Part of a small language model's weights: 8.95M parameters.
MLP neurons of a small language model. Each row is named by its layer, matrix (up: input weights) and neuron, and shows model dimensions 0-191. Each number is 500 + 40 x the weight over its row's rms, rounded and kept within 0 to 999. Numbers have three digits each.
After each neuron's rows, "fires in" lists the words (lower case) most often at its 100 highest values on Wikipedia text that the model never trained on; "fires on" lists the tokens most often at its 100 highest values on Wikipedia text that the model never trained on. A number after a token or word is its count.

L14.up256:536504471509509522491505474497524479482466497486436536503612563461468555443496401476491448479523445531478483533531526509530452491424585512526537511490459523494413575538455519458516481489544514538471504482499483500484416468520478439532497431559481553547494474446541530456489505517523595475563509527483517556508445509556505420488467503501500477560560463475599473511486442528447470547521575514480463516506452475442501538522506459557446461510548487492580483466513545509564488548516562457429454448429511484486544512553471496515496463540543463517547519467410533510434491560501535555
fires in: "an" 46, "control" 4
fires on: " an" 51, "amp" 7, " mon" 6, " sec" 5

L5.up178:518501539539503535487513484425567494512493476493503495503492508544454521518466555478457455526484465481539473482446511463481506434503499557544391553512539506568531491422441530500418552507489514549488501533450471504456449528543459414568467554504517495500408478548468512505540525473550489504490473548521578527491549456570539477428539515539449482501512501507478488511449450437532560423492416463450517467490459487541549471469485468515384515478528506476448612495517535485534554398522509514505515577559505501527484500456486529557467603521503486480527504517462501454556532454513512541
fires in: "some" 29, "most" 11, "many" 8, "despite" 5, "to" 5, "one" 5
fires on: " some" 24, " most" 12, "ing" 8, "ight" 6

L15.up385:516404497480526534479466509490526493467490488502442471517452566469542590432518549473505507541548509478516513570546461535481494512448489452540521503550512554489455544463517444528504486472524489482589524516454504538508459530533468482566488510587542541455477511545566530431515424456472568550467554503520508500491557470440508490502439513472514432444578466469515486467523525524438559443416548566492487473537480385470414468459562538545465491504570451469508477522530503540468493431576529497468520487477523418495488577495519490525437564485554526480474479473455522544510507484506512459
fires in: "an" 44, "mr" 9
fires on: " an" 65, "r" 17, " Tr" 4

L3.up215:520486567521500498495468498453561425523513474482527572545487541487533499527500523424451516523559461508506481506394474472547471565540536496555477548537494471530531511401495529587601481452545501509526498529538522550472535524382480474513472510521436462501540479508525462537502484533504438513464444536463506538419501451540588486525512464482587501473455493537486492509588461514515453447511442504485485491552409545528536481426490538492484487523496465452472526536443462470506490470485455538516437499571486490430530407516439496581514501521495479519456462566526483483514507537522575515
fires in: "first" 40, "second" 17, "best" 9, "most" 6, "third" 5
fires on: " first" 40, " second" 20, " best" 9, " most" 6, "est" 6

L5.up332:582495480531503504487426492561545500545476426461530531534503477517524526473426503598531522455558450493486503424480503487490514483544539534485483549517519527479446474495457520504470414518508569544528479474500480518469536459500558518487505487581584530492525431485499426444488473522563477463522454523492549516487537433557516502494514464493445500499433481467612460527538523541531444459529619528522484496484525523453481463512458541542440522447547520432494458499479492555473468582522601532534505540507407522497511466571521544449485532531458468471559542473502439504455492499525560533
fires in: "are" 14, "various" 13, "of" 13, "among" 12, "two" 9, "gribovsky" 6
fires on: " are" 14, " various" 13, " of" 13, " among" 12, " two" 9, "rib" 6

L3.up164:505470467495499449450457470509510522434476500466506500468412501512544487471528403475440517559463457471568470477482485520519490593412473418508477485452473523558457540524468463495554477493446422554542520475483527451495474494511543517509492488485550464498565458502556426448514499510558493502527556491527480503502526536504488534476587576480490478502490488561552468537577543528521534475504554446501513497520498485489550619485513477420541504490536523523484583459526544464457467548465530547494475566547486490436507410451494524473378475481530585491511483478491463461551489523525575500
fires in: "the" 18, "notes" 10, "that" 10, "to" 9, "games" 5
fires on: " the" 18, "o" 13, "otes" 10, " that" 10, "et" 7

L10.up300:424436469474486503419459484403519550470461533483468532486504450461506583510483483536472457435489513519546485529494533486548567581512535517557465430487511522514525524452540468491502466490529409507508484555526518474518504532410504534487525491513593521482518547524535503437500481515470504501482515492457555473468502478475419483506431445518413471466459525491521595447550510497496490547450504576523547448483542406471445523509533469447472512427534449497601476440522421537512480553491479552524527541480535546543542493524483502563573523517492533535440514477494475495548546461501566536
fires in: "the" 36, "a" 27, "an" 7
fires on: " the" 36, " a" 27, " an" 7

L8.up328:466546529593515486465561506499542410534516508489424514442492533461464515520544423503525464483639482438509494512471470463529606468501525524495434497488564500455491434476470483490484504539488505557546472481505516535530473460500561502511502545483598491478545566454509526502501486550449546451522432462512460515517475417520532534500477484453551589509524517500436487454488402491546546476480526499500524437449528503496398451526455469531559507444530491481470507481514537466527435567545431424493519429522500502540517503503531517502499465559532438502492509514519501510589517440508486485
fires in: "of" 68
fires on: " of" 72, "ing" 8

L2.up743:421506544517520547567517470494454454476490474499469493495457471476529492470460488529489476530498504510524557490492534565527448523514458490500498483534469499539463483490545434487537448410487495553531404548390552578587571442510470481514522529547502480501428464455528439490531485482480494519545451581569515519449506502533502495576546373505485565520485530538515496535528505507566424511442501510460509500517521515458504482535505499450509502478482484545450521437486466430543511565468518468565455495534507386482552497488455549563451516426494475524447434489500493571477449498459543519
fires in: "early" 28, "season" 24, "year" 18, "later" 7, "and" 5
fires on: " season" 22, " early" 20, " year" 18, "arly" 8, " and" 5, "ever" 5

L11.up551:429425498517505547517520429494589492566521488471522515486461462489546510458416513469519498516502487508524465440498412506434463462542487508558472451556503419493470486420509434482513527563521445489497537441493508467548593564477516459502519488529553529522444549487473541471509546540450488468518470480489528504576513456499532606550453542491506513505491469463499548580434523513420502570425452548443495437539463539535469457531552499518512486494477538511478533499467503579543479508467490506441519518451405509490473464509464453429500495530508566494522485498501451582536485512552569485
fires in: "with" 67, "without" 5, "for" 4
fires on: " with" 71, " for" 5

L11.up544:459496490520448444493493557483555513517453533516475461537547474529480603395415489481516528473526555504514530488496463593565520536535460560513585461517510511566523421488420518524508440534556535477549446503478537512506523507518548477464483525486578452433450494536511503525552543521438512554480521488553589514509496517532439593476466497531496535523505537512469535542453462492449522467459553511490502468492410467449511499466456463526522440523466522461540480469466501568466510441505498502498449517481506596491458454525533590480421558532541488461551480462505532465505534478509428502
fires in: "the" 82
fires on: " the" 74, "The" 10, "av" 5

L16.up44:460488499513535504482484559437515494578540550520538504502548539519535411511494435398460508504515506473545486451495514476351487493529481492521504497428508495476486532525508480529527428508532539513521491530494518484480528433459438516514568512435528490580543587486526443409517431454495494501469490445499556535456543480479481605505501535444503453450498494534533465571480558472493542499573489506517454461484434520470530538548505490534495514466469432493573500509458459480535476457492519497459454443548478444572605517512525434493462510476527495456484514485507418480498574510520440500
fires in: "to" 31, "his" 18, "s" 6
fires on: " to" 32, " his" 18, "'s" 6

L10.up540:459520516416524461579516522616519499544467519546514493498485444488494583494492477464474438546431538469546478546456496535491483450560533659549518525554514553553550493481475520506496471434520531481484546461445504516493555552432465526469526543498512529485520501510511418492541473522498548531469510493482589586488492469501449531489523477456479454582465512444469475488560414515509525477492535505482463534432504487486494518496527529573447519461515502552481522480495516458550481439442506464471457588488427530506465487488534530511406542493570524502491454491501474509488433541525458456
fires in: "an" 47, "most" 21
fires on: " an" 57, " most" 21, "as" 5, "an" 5

L3.up297:455528470559493561476436460539490479561563447473468443507459506544480436482574510478428466452528460488536512560500535463480516452511518480486501539471531515570583531529544531527499464545510495484524540552487577504505456504569483494499460476466436471484520544504627480489478522517482466435518458538529471447502467462551490557525519507406516499507515485492479458537520418508518578508535515488551487577534431465514493460437567533528427465516431529466532482492474477488541453526494522482524532515546430443502470547490508531463440590570504527537465420490597449536518540488507526447
fires in: "to" 25, "would" 24, "could" 12, "was" 11, "remained" 6, "must" 5
fires on: " to" 30, " would" 24, " could" 13, " was" 11, "ained" 6, "ust" 5

L2.up3:433519555565545538418517454491540529546514509474495503508452502487470461494513525554544466553536486521488498526503523485507476545536465517494478507478477475469515585551489523502513534440458446554471474444490435547472505494486540448539562486570423494455480502401510449493479393512516462489528599459494572489519514468466447513558488499476516467509503558542513442485451554500546458541465428517588483461429544593485488511531494501555502500447455506527508510507447448608505515512537477486483499529527471431535475464608507472530468498504519483564573399491553504486457518517530459474
fires in: "at" 54
fires on: " at" 54, "C" 27, "ac" 9, "mit" 5

L3.up255:472482532528499424462542480468465503484461472430469554451515482508385538549487461544531560543452506479470502539467545499515519527452462525522544510543484476456550428464520531545485496550533490466531437500562545462449499487446502539444485518453542498481526544448519485458571593504523460546502492537545537554461488542517554441544561510474457572524452563445518440474465501504563533505506487516411488506575501501531483525485513545571478494544420474498599522529479427453562514551527603471570511548512533469474474465507461485486530465570485486482435519548527495491540486471553529492
fires in: "first" 63, "last" 20, "second" 4
fires on: " first" 53, " last" 13, " First" 10, "ast" 9, " second" 5

L16.up12:501482538507534515510515472479534457480460463468458421472513459496479496513462529528554532514480470492535485507434526470536551518460472440456556413437483565565529545465465523526428551493458464497429513504534477461499430519497470522461498500474495548532520511533554424514497564523497546475490477556544519494488530517555456483513491498480519445543448420494556479541604496436519527471461446416599497493542526436469504468478535484483467555516429452521533505490537501494504533559464442554555516486571444463498436527579525531530481532572452512463537570509515614580505471525451493498
fires in: "is" 25, "as" 10, "region" 6, "now" 6, "elevation" 5
fires on: " is" 25, " E" 18, " as" 10, "E" 6, " Reg" 5, " now" 5

L9.up408:496448543480547438577557500423577535523515538485486459484505496461542522555518512553545448547460485417506541446460522487445557576499511522444484568463511472507460468526529525516514524517490516503505487522509464478518538480505479406496506489467479537510484448524485483474491548508571478521420498535515492568457501505446501551517476531454433506513513472524565513559508487515424573455432471489492475439566476421471472535508560463558440514465530463535534531514481510476540520512404571497475467509505434450487497603473476530604540503530534465427575511424483532546464509551545480516
fires in: "a" 37, "after" 11, "an" 8, "one" 5, "at" 4
fires on: " A" 33, "A" 33, " a" 18, " an" 7, " one" 4

L3.up201:501503590466434543471511496497510515500444540509516501522483586496512605539401471466562506561463524464492527474533518502439527528466466530514513545476514517514502418527408494465448451561461518472545544534411514455506445487480475482454443508449471492530452461493525433489553514469537555519510492529488525496469572518471525462502533461497534502524476476441489489473568439409463524527505515422482561544572527545494591535544474448539536460558466505489559545517505491507549543505438540437520422549451498564496501488470489478508533432451495560523454508581510488510514484511540492425
fires in: "said" 13, "most" 12, "known" 7, "none" 7, "left" 6, "larger" 5
fires on: " said" 13, " most" 11, " larg" 8, " known" 7, "one" 7, " left" 6

L3.up302:464563507530481448489456466529567562477554587409484515463504521545586502548498521527529523504483520544556491539501456447475489507444496473469483502535574512477525499554532544544449518504472517531467515453504592435499502477531468474433445523447441472469439496511498499493500473485522545456490537459500494494523491477539512411474534500498569524450456451502545529424508506479596466554470444443482558477447485484455512512397544572546506492512502523468464548516564472560537475423468502481537484517438498479512508487536518440588417478539487533471616438495513466540530502461479501464
fires in: "at" 36, "to" 7, "east" 6, "damage" 6
fires on: " at" 35, "am" 14, "ort" 11, "t" 7, "ast" 6, " near" 5

L9.up550:411455530504508506461583560550428551478468462501482514504513491545461440473459559479507521580542569500503519487545457506498550484536543519483623483424518490483536535514531448518562482490633465550498442501528539479512495536505446513487448455473491412514492530504484548493574461542490465483457453458473475457516394533510488487505501473455446481391541442551510452456517523496517525508528445505527467519542498428434509480473453518554502545501486521468500499436492519515534474536467491530550511487531459578488490502466495521515478456438557490423494506467467507463554583540545506452
fires in: "as" 35, "moved" 11, "became" 11, "him" 7, "placed" 4
fires on: " as" 36, " moved" 11, " became" 11, " him" 8

L5.up351:473524489448573470522510538435509464578543467506438477568472526499445525507519428480496409520497493478550508463575521538511461544517470463513514517460504493491476489514456528478458437453524413561484552487460492493551521520493511473451546468508543482557538530412515503451504425514490514513524511587602532430490526549547420526508463449455469536491487547461502513426493478487565525492512560470477516515473418411561517498492455553504534452513519485462571602510515425517533494567514549490529484508502505466494506505476488570527515521502540467414543441509470479531501482406496538438
fires in: "early" 29, "first" 16, "late" 15, "instead" 6, "later" 4
fires on: " early" 19, " first" 16, " late" 15, "arly" 10, "ad" 8, "ately" 5

L2.up369:517473512510474491588518501457546531498513474497535485495492405539567552495555504509504429525506495470556561481457541455507439546517411518503536443467522605454440486489479556457497490611505456435456588470538436495502517508594522456596523455569466485495466500523540453443576474475590558490509515521562542525484510490506502496512459504545512458473497492471489539608496502534525509449489511421503504504519433411520514525540504512487510530447502499539542525502550490501460466453484541502498516506533470509497438541517516466513507527510527438421413478514518526496525474502599484502
fires in: "a" 64, "an" 19, "one" 6
fires on: " a" 69, " an" 23

L3.up161:499538469506517499507521447491496501497470555581482512502443540473549532481556407588571513538588468549526556464456466467536489546481550537551503517458507516500498496518458519529543542534499460606495492486428486495542533450429444476527513437547486523494502437475560494461500469495526440434533612484558454503524488517430561547539465528454484495458495502397545501484473542535559425469446451504537535520505482430444523481531529491473472476456507484527534429429450494428466532532502486407527443524509452495436502511446475473530546449496528492489519451544539459518505474477485519500
fires in: "of" 45, "that" 9, "years" 8, "months" 7, "son" 4
fires on: " of" 45, "at" 9, " years" 8, " month" 5, "u" 5, " son" 4

L11.up686:477522508533564490413519470482515473586520491469505457467479535558502553509494472511555526485453574461520524464466431510509423517396517497495467479501611490509526497443455547507455486497520531495486459619431476508546481542473473439546414503518486497574471502532507551506551515590503479487440546447525485483462510485511463562469510546542511493455536449516486519477501479478470548480529437436447543490478484451427539475524553505466418528463496459455632516497559515530555475504544575517489567554473467504468490474521515481536450508481519489521530530507486467446579522529538544512
fires in: "a" 41, "the" 11, "s" 10, "of" 6, "m" 5, "as" 4
fires on: " a" 42, " the" 11, "'s" 10, " of" 6, "m" 5

L5.up380:502502502480487471492541474509540493471559484541455562513444508501472514576495524477479460543553518474503437507476476445512475439476512479534513546463585439508541547519517472585453520510475616544506478438535545561497517589525484466464425524474526553497603540481475498435424438488544598573508414457497477533522477515535568500508510460460527494526514515487496407487499559511526503438475525423458499443489519479435509543545496529437496523464458541484516576470499483494468513484562505485489471476592502510525556505517555511529473482456496438481506467545410537516535509530573490466
fires in: "of" 46, "half" 5, "few" 5
fires on: " of" 48, "al" 11, "m" 8, "ew" 6, "alf" 5

L9.up447:421475514474601509516499515476528555433446486514479513521522523529479496520438500487482539523516450533490501491459584511544487511436479527426469535508538520545496592536550532459444462476537524482517507519512567475509471543454452439515539498511486460554577512555440536506523490493552457530495462503449499417446503498546487532519455527394508447513498502466504574537402507524547597473469580486516493501545517501573421560475543468448477487520501554498464537538527418515486409509491512430480567542494455504563436479470508491466486517414493522430500529496507511567486506466522504545
fires in: "as" 45, "worked" 8, "appointed" 6, "too" 5, "elected" 4
fires on: " as" 54, "ed" 13, "ointed" 6, "o" 5

L5.up285:449522519487574486469528552593479473461454476475422529475439496458547500487568490492491521462539476506433548491549518448563509450452509524465548428522471546492499544620545519475491419437455484513514454554542564502491496491477500499480473523563544463414492557605481508464527429501412431548454475518526572592570509470579517490530538531500530535529475503460528497495549511460456520529573479481514547519492507506481456492464523501496497460430561558438549488474552506483531490490458452485439475470511505446527525482475501531448494469555503446493493557472509470421529502480508506473
fires in: "japanese" 47, "second" 7, "their" 5, "first" 5
fires on: "ese" 47, "th" 9, " second" 8, "r" 6, "ir" 5, " first" 5

L9.up537:509443474490491488482576472547538593476510453522498499529505461461456511469434503521589519495500564528493511498537522496506478545533516570444522551469497532493612554492543491518483442524499446541553462485519521632578483501509436432469495522515552493396489517435453544509478511487514493531500414424546458492547505497499462513471469496472446472485545440545474533453528481474499536509641481509511576500501470495499483502532410497412481495488501589478523490531484512558461520523505411523534514503432498599518536524489513527470476478469488509524514492512495492491492424509553511545
fires in: "as" 87
fires on: " as" 79, " As" 11, "As" 7

L10.up140:552503467482484495556471499544491571494481544449535554535581548525485451519474398528470528528472510535534505418450532530528471503439483503516502500456510528505593468450520486492501478487503485514474472449435467478519498460620451517526543509480432534483551502465513561556476486467411548465465459558514482503454469465478464485554532528459554474422543543486541569521531486480465459491508519462608475458490462532546480548476504521555523521571473560449452519478395440470532525540510516527459478510498547511547481558510428421501494556463549518495495492525497520492517540426550480418
fires in: "on" 29, "into" 11, "at" 9, "over" 8, "in" 5
fires on: " on" 31, " into" 11, " over" 8, " along" 5, " under" 5, " At" 5

L8.up630:529520455460494540479474469475520476451501506563469451562537393501562616430427526432522468501472539433462475504535560471503505501466528502453480448527542494540540488420439515551502492548446589482473517537485541465471525574452508469451461512511476532492557414533498535436451531465493524519490453528441500517481453548570517535526505541498518539499461503514505489543521536490540406448424450530519458457560536482487538487473607571501495516452496521464466494550507540455498496519499538495451587464506508551523523482439487488569450482512526462491480448479538446506464511520580513529
fires in: "s" 60, "his" 15, "their" 4, "of" 4
fires on: "'s" 57, " his" 8, " His" 5, " of" 5, "is" 4

L10.up575:471491521498496526544550445499557492509507492473512514503478517454512502469542440549509477596497594561444486577488482495563469408541561551570514488475550508495596521507516438497464511492475455503474440444509455558544479512503514434464575473471473457437481422445518473521515548416500513571534529457554513384466470478508471496473514486494483496448548473469541567491472560552536548559566481521492484419507503476513472518524440548469488476518491459509479462514500562509554545488569511493552513496421495547494515470492491495499531484492547465542501514468556416519407456488495517575
fires in: "at" 20, "and" 19, "from" 9, "aircraft" 4
fires on: " at" 20, " and" 19, " from" 9, " c" 9, " v" 8, " C" 8

L10.up206:422536442557525464449455487465531507480473582430515564489527515466496446474550485423499482501532519424495493588519466538568506427465552503500547495498544557463574576516504486494462538526496479516375536473481497518508503412496526475578531555518464506550484531462486488424507478470484506540442511462536491502530468487478469541518568459533471554476512478499440525492461547507474477502489486543513544462428414545513507573496545499574492509542430459465499507452514535493490513480578458462544456586522545494523480446536446492503486446532576470438534477523580518527508511457543464514
fires in: "at" 26, "against" 14, "east" 8, "north" 5
fires on: " at" 20, " against" 14, "ast" 9, " North" 4, "ord" 4, " West" 4

L8.up326:478471506481548465502509474559493527571475514546431485433472496485499501512471423469527536508455475536463495471494517527552475479492467498421613426491456513540510539507578509542477503501541522542440587562515552538521543491559510455440477536471406498471490557478490474561509580485565498495544463489482505487523461521489497480472530485549501443490465480429479435521456578541489565510492516467446528478521556426457437471472482465500506499486454596514443499517459589454488482516417479522469550489516475481498489572456536542518542497445394496455503516544491529490516500451544587556
fires in: "as" 70
fires on: " as" 74, "aw" 7, " now" 5

L9.up650:449489441517507505478529507482509433541471518488379454452470569521572508480536440516496533492435466496536492501463525580473530486454503562438537539540557504499490515532539533472453455533488501500605414522574473502477515506406483430525537488535501552513533519524444508440521475482448507550427510565497488562493505538550500620483461531539506504511523541509539497527512460504452481422571444502457541486514411467509437597458548463470475554519475478466536512540488502521524476522451523445491527536457525534504522469431453549535525494446448474447536480509501498554478520456517520551
fires in: "the" 83, "a" 14
fires on: " the" 71, " a" 14, " The" 12

L9.up572:547550512458548503541519556523562509561461540494576524557499434452435518554389504504548498528498488515527503436495546451507449444472471509501474487486515495540549507450446457503460568486442506488443443559432475532543435472506514510467510466487515511547567544514522501474445499457464411531530465493485458437442547439512537477567485531430561494489503510530465483557553460515511484557533553500450489458430437541456531447547510520519469530452496466550517524495463494574478472553627503514455468497549550528555529474554494463445523534527482519454480501513538535473503475524495518406
fires in: "of" 34, "in" 10, "to" 8, "needed" 4
fires on: " of" 34, " in" 11, "ed" 9, " to" 8

L7.up302:510524565467526572487527509508581448576472544499461500532430466447457512507483514491493494548578512501455537443508491450552504458494514497437445464535574494563532473460503500517459458458522590552477453459508535535505520525570544502504434489485551451489463486494467485497500535524522549481442565433480536537593467457469508544491467493460550541518476509465506477507501440512463504487498542441465476469568512516497412463446482527541471489528483503533514540494551588406476456497470505434506546518427606572502608524436472517561514470487499489550507472554541437481478476477524552514
fires in: "of" 60, "the" 8, "or" 7, "hundred" 5, "numbers" 4
fires on: " of" 60, " or" 8, " the" 8, "red" 6, "b" 4

L8.up377:450452504406478459412488517437580515504520517507461466519494502498509524499522522479480468491510559391536489519535512504460539549499562488561433520520498475475495497524468456511492480478566421554518519552502456482505514455547506532605537524468453465463510500527467528482540531521502543527493525482575515526511450445495431505471583519455526453576528451466553527484568576540530494414492410502550459500512428586506510512454517549483463484498540458506450453552497557472555425438512526450469457459512499526594454522568496509493502561467525459453491468506547478477525466561497475476
fires in: "to" 47, "i" 8, "foreign" 6, "cannot" 4
fires on: " to" 51, " I" 16, "og" 8, "ign" 6, "ot" 4

L3.up74:541468517496493526504519472517519522423487490535551526458474509525557463443486493536501614476485487462514554486489515472502483485444495431457554473479531461458478498438531535550473470527474492528507500559542524485495483543461520468485474558526548488485490575491553518447514501473533516433455567497495465497421606508609503494491485562491530479490513477521596597536557452428487492457484475560479527469476482500492418507510584541475517447499524539502526479471481518428518559463501555502543483538542520410482450504493422554556457494383519462490484600470502500523546476461446537473
fires in: "was" 57, "is" 6, "reported" 6, "2012" 4, "published" 4
fires on: " was" 57, " report" 10, " is" 6, " book" 4, " 2012" 4, " published" 4

L9.up266:505539567482501468543447478547555494537499485445505407514503477527501542541426486458458522531395603472424576484563506478514479441466537469435543450511506508479502516530470548462466498587423524464462508400428510579489483490508491451487546528485502579467521518409536504497518549452519574499502532467518489520536508352519400592491515509541510475483485495513456541491521484594554426541512544467512465466488549522547512500511521464524460535470508490463479492546492493519496462514443446523434505497497538517534457520494513477507523464506525482440484479515474500519544502503484546507
fires in: "at" 13, "around" 11, "over" 10, "about" 6, "in" 6, "overall" 4
fires on: " over" 19, " at" 15, "os" 11, " around" 10, " in" 7, "ak" 7

L3.up219:516520468464505446490495447520492483526473515429467522558479609549508483484547500532505471459496535505469548555469527486441520420457540481548495487463532470452474514565468525523511510468501515489570417455549552550523570587497483495443458442499473492444542481493482412523505549455549531438480495578497477547487485518492539433461502468446512482435515470536472555442507486525523547521489514451544530471571418496522484464454499507453425445481509413511541550435533489536451427577504472500510573525550534557487489557561527578487480480558530481502505436522537489527464507550560470485
fires in: "august" 22, "may" 16, "march" 10, "january" 10, "november" 5
fires on: " August" 23, " May" 16, "m" 12, " March" 10, " January" 10, " November" 5

L3.up738:499496498495585558506487495513572449491517438449526504490486467514540535518397456539470549554480511482498484567492484524507468415497520448468416407507539544502520435446474514506450547508438533513562503477543490519490519495468535502582480468526448481504484475494627436513560526452488518534495500537496569465534531438481478505529521598569555466494507563461497514588488414532461451579470500495484529536476455487548463533527522508500495487453531520507490515484457532562572485488503584443474503540585511509519536456484473517461542493535493418510469498479470443477509443427476453490
fires in: "with" 25, "had" 14, "were" 5, "american" 4, "labour" 4, "from" 4
fires on: " with" 23, " had" 14, "ons" 6, "ect" 6, " were" 5

L10.up593:469522539446453523460529440496513466482452506439480468551512476481541599467501463515531506505522593458485404500492561501519538451492514517529523451447459543520441491477422478471474527552501481513621535490544435478539546509529483422466480444531493576465476510511478462504569510449534529497461486516487463464516522521482543613529482520590536527439532528527505455509486459491448546414488480505475515484543454482549510472482539456497485632584505512445490516521522464491479500533436514494445491578494554489498477394506446500524502478487500511529574491500495436444496505467519460480
fires in: "the" 92, "there" 4
fires on: " the" 60, "The" 29, " The" 11

L10.up727:428508525475471557498539489498552510525512526552494504483509420598498571518539481506455453556552522481496476467437505488489402545503483574472512505529517501524513493448523551542520481459549541463508471473482500539472501486578483455539482552524422539520485505515524516457582458515540516482461400557499535469523539523545471548484545539604432530457480466560498527492488501525451439448456413485520421485440489465402507534467568542495479541398503528460402513432488515513495478505543514525500478487498568471521502449556494500440438453562498482514505515502545479529529499489531562524
fires in: "the" 24, "s" 17, "on" 12, "of" 10, "for" 8, "its" 8
fires on: " the" 24, "'s" 16, " on" 12, " of" 10, " for" 8, " its" 8

L11.up525:499478484504577498466497498444527434565485502478482507512424465502546481484564532505584474576533480514533555507499507480488565467499560539479515449476565458544495504510510485514510438520481494461502467543440506564502515481552520543499476527526559475530467439457513492541494429499493492469513435457446464479473486426509570565401432531464443521487530495533458459487549458526490488476594551500433511504412536504505526516451453523406573495463516523487513497478392479501594430453508526486481472584465480492526526490472533549558523469418497448470481518551484497539544479487513526594
fires in: "the" 38, "of" 17, "each" 11, "that" 4
fires on: " the" 38, " of" 17, " each" 10, " that" 4

L10.up719:507519463490491564455437437487572511550485498567487499500546487486470554589516492462449407511493419513523487503492495439522483533480477427561524504493498555488547455536485501411464474449549479473509529486498469466456500416478512471559500480511527497483443521455475500518498532452541577525425499554541566513538521456533594515541577471464422523546494476512482461515516514468546491450517520536505456490436479488577573426485543547541452517487475536513499556432558602473476494496553449536493546563515417479484468498463482491476517489499539487503530490510547458497493507531478618440
fires in: "various" 13, "under" 12, "of" 11, "among" 9, "major" 8
fires on: " various" 12, "ajor" 11, " under" 11, " of" 11, " new" 8, " among" 6

L9.up764:441516493510525480502581504544478549513508556527483470477586506518496527457538505513537479505524508460454517464513563524544522437493500550513530457518420511514525554448464509537464504476492503483486529484530523512508557465488435452513404480486491474490553443538449489495508525504429501474447503528509549533486453460479485545533516451527522482443432492452568544547521514558457559516487481442469531453505482456478503514508599468463494573561480517468667548536489523487569499477594536431420475484483501542527508500496475508404520451469406529492388525450528486515539491476516473529
fires in: "the" 26, "a" 19, "first" 6, "second" 5
fires on: " the" 26, " a" 21, " first" 6, " second" 5, "i" 4

L7.up424:579471431542517589444538444472483441547512534430523485576529509478562576456461476527547487548482492569544478531515482557526461562515512492487466494536524476526494551437408498474538522513523406507478522468421538496515451513458478496491532507473499470499568458534489471507517450504485557555558470429500466502539514504490461484503443477497414449450514440420493523481530508467481524498607520541489478460457457495404523510483531480537543496399519504551535478403508575555514464470529499476490526474426559464546486495511509488537503521506511496493469568539539557442544502462478520516
fires in: "and" 14, "to" 14, "of" 10, "while" 8, "category" 6, "although" 5
fires on: " and" 14, " to" 14, " of" 10, "ile" 7, "ory" 6, "though" 5

L12.up545:456581578536510504431507545474501415525553545468506481426533541482500547507440472473459574449474423449490512513498506531561506481482505554452523508498476483531522553546467560456481500484456458484561528481481520477466530561536497447428454560497518531424540435536467448515519489533488524478447553485455438526538492463478462490487467508548497461559531459509455475517506502539464490521563512484499559374426515486520439455482566549516561595550477477534543511485497541482514498440568365444518522508467503549557475531517559525552446480522486498541508508517461465507523539488500488495
fires in: "the" 20, "named" 11, "one" 9, "a" 8, "told" 4
fires on: " the" 20, " named" 11, "ed" 10, " one" 9, " a" 8, "er" 7

L7.up682:486487462495508462493456427481530455557518525519491504501541504503556440543487499526512539509517491536514499429504460554605498545450506510533390511464500543547482487495466499610548562477482471444395435496489547516479437558470513475514539535482506444538494484474548454511484456470453499509490506510474436496472491513537535494588500589482600538514542469507541511527522483508532513443452417465510478402483408461482526535500513480486520522508463568544520521489475441534488531558562573483484547425527489431478461504471485459561487555548493515502502530475501543459416567449508541519
fires in: "of" 41, "outstanding" 6, "to" 6, "via" 6, "under" 5, "amendment" 4
fires on: " of" 41, "st" 6, "et" 6, "end" 6, " to" 6, "ia" 6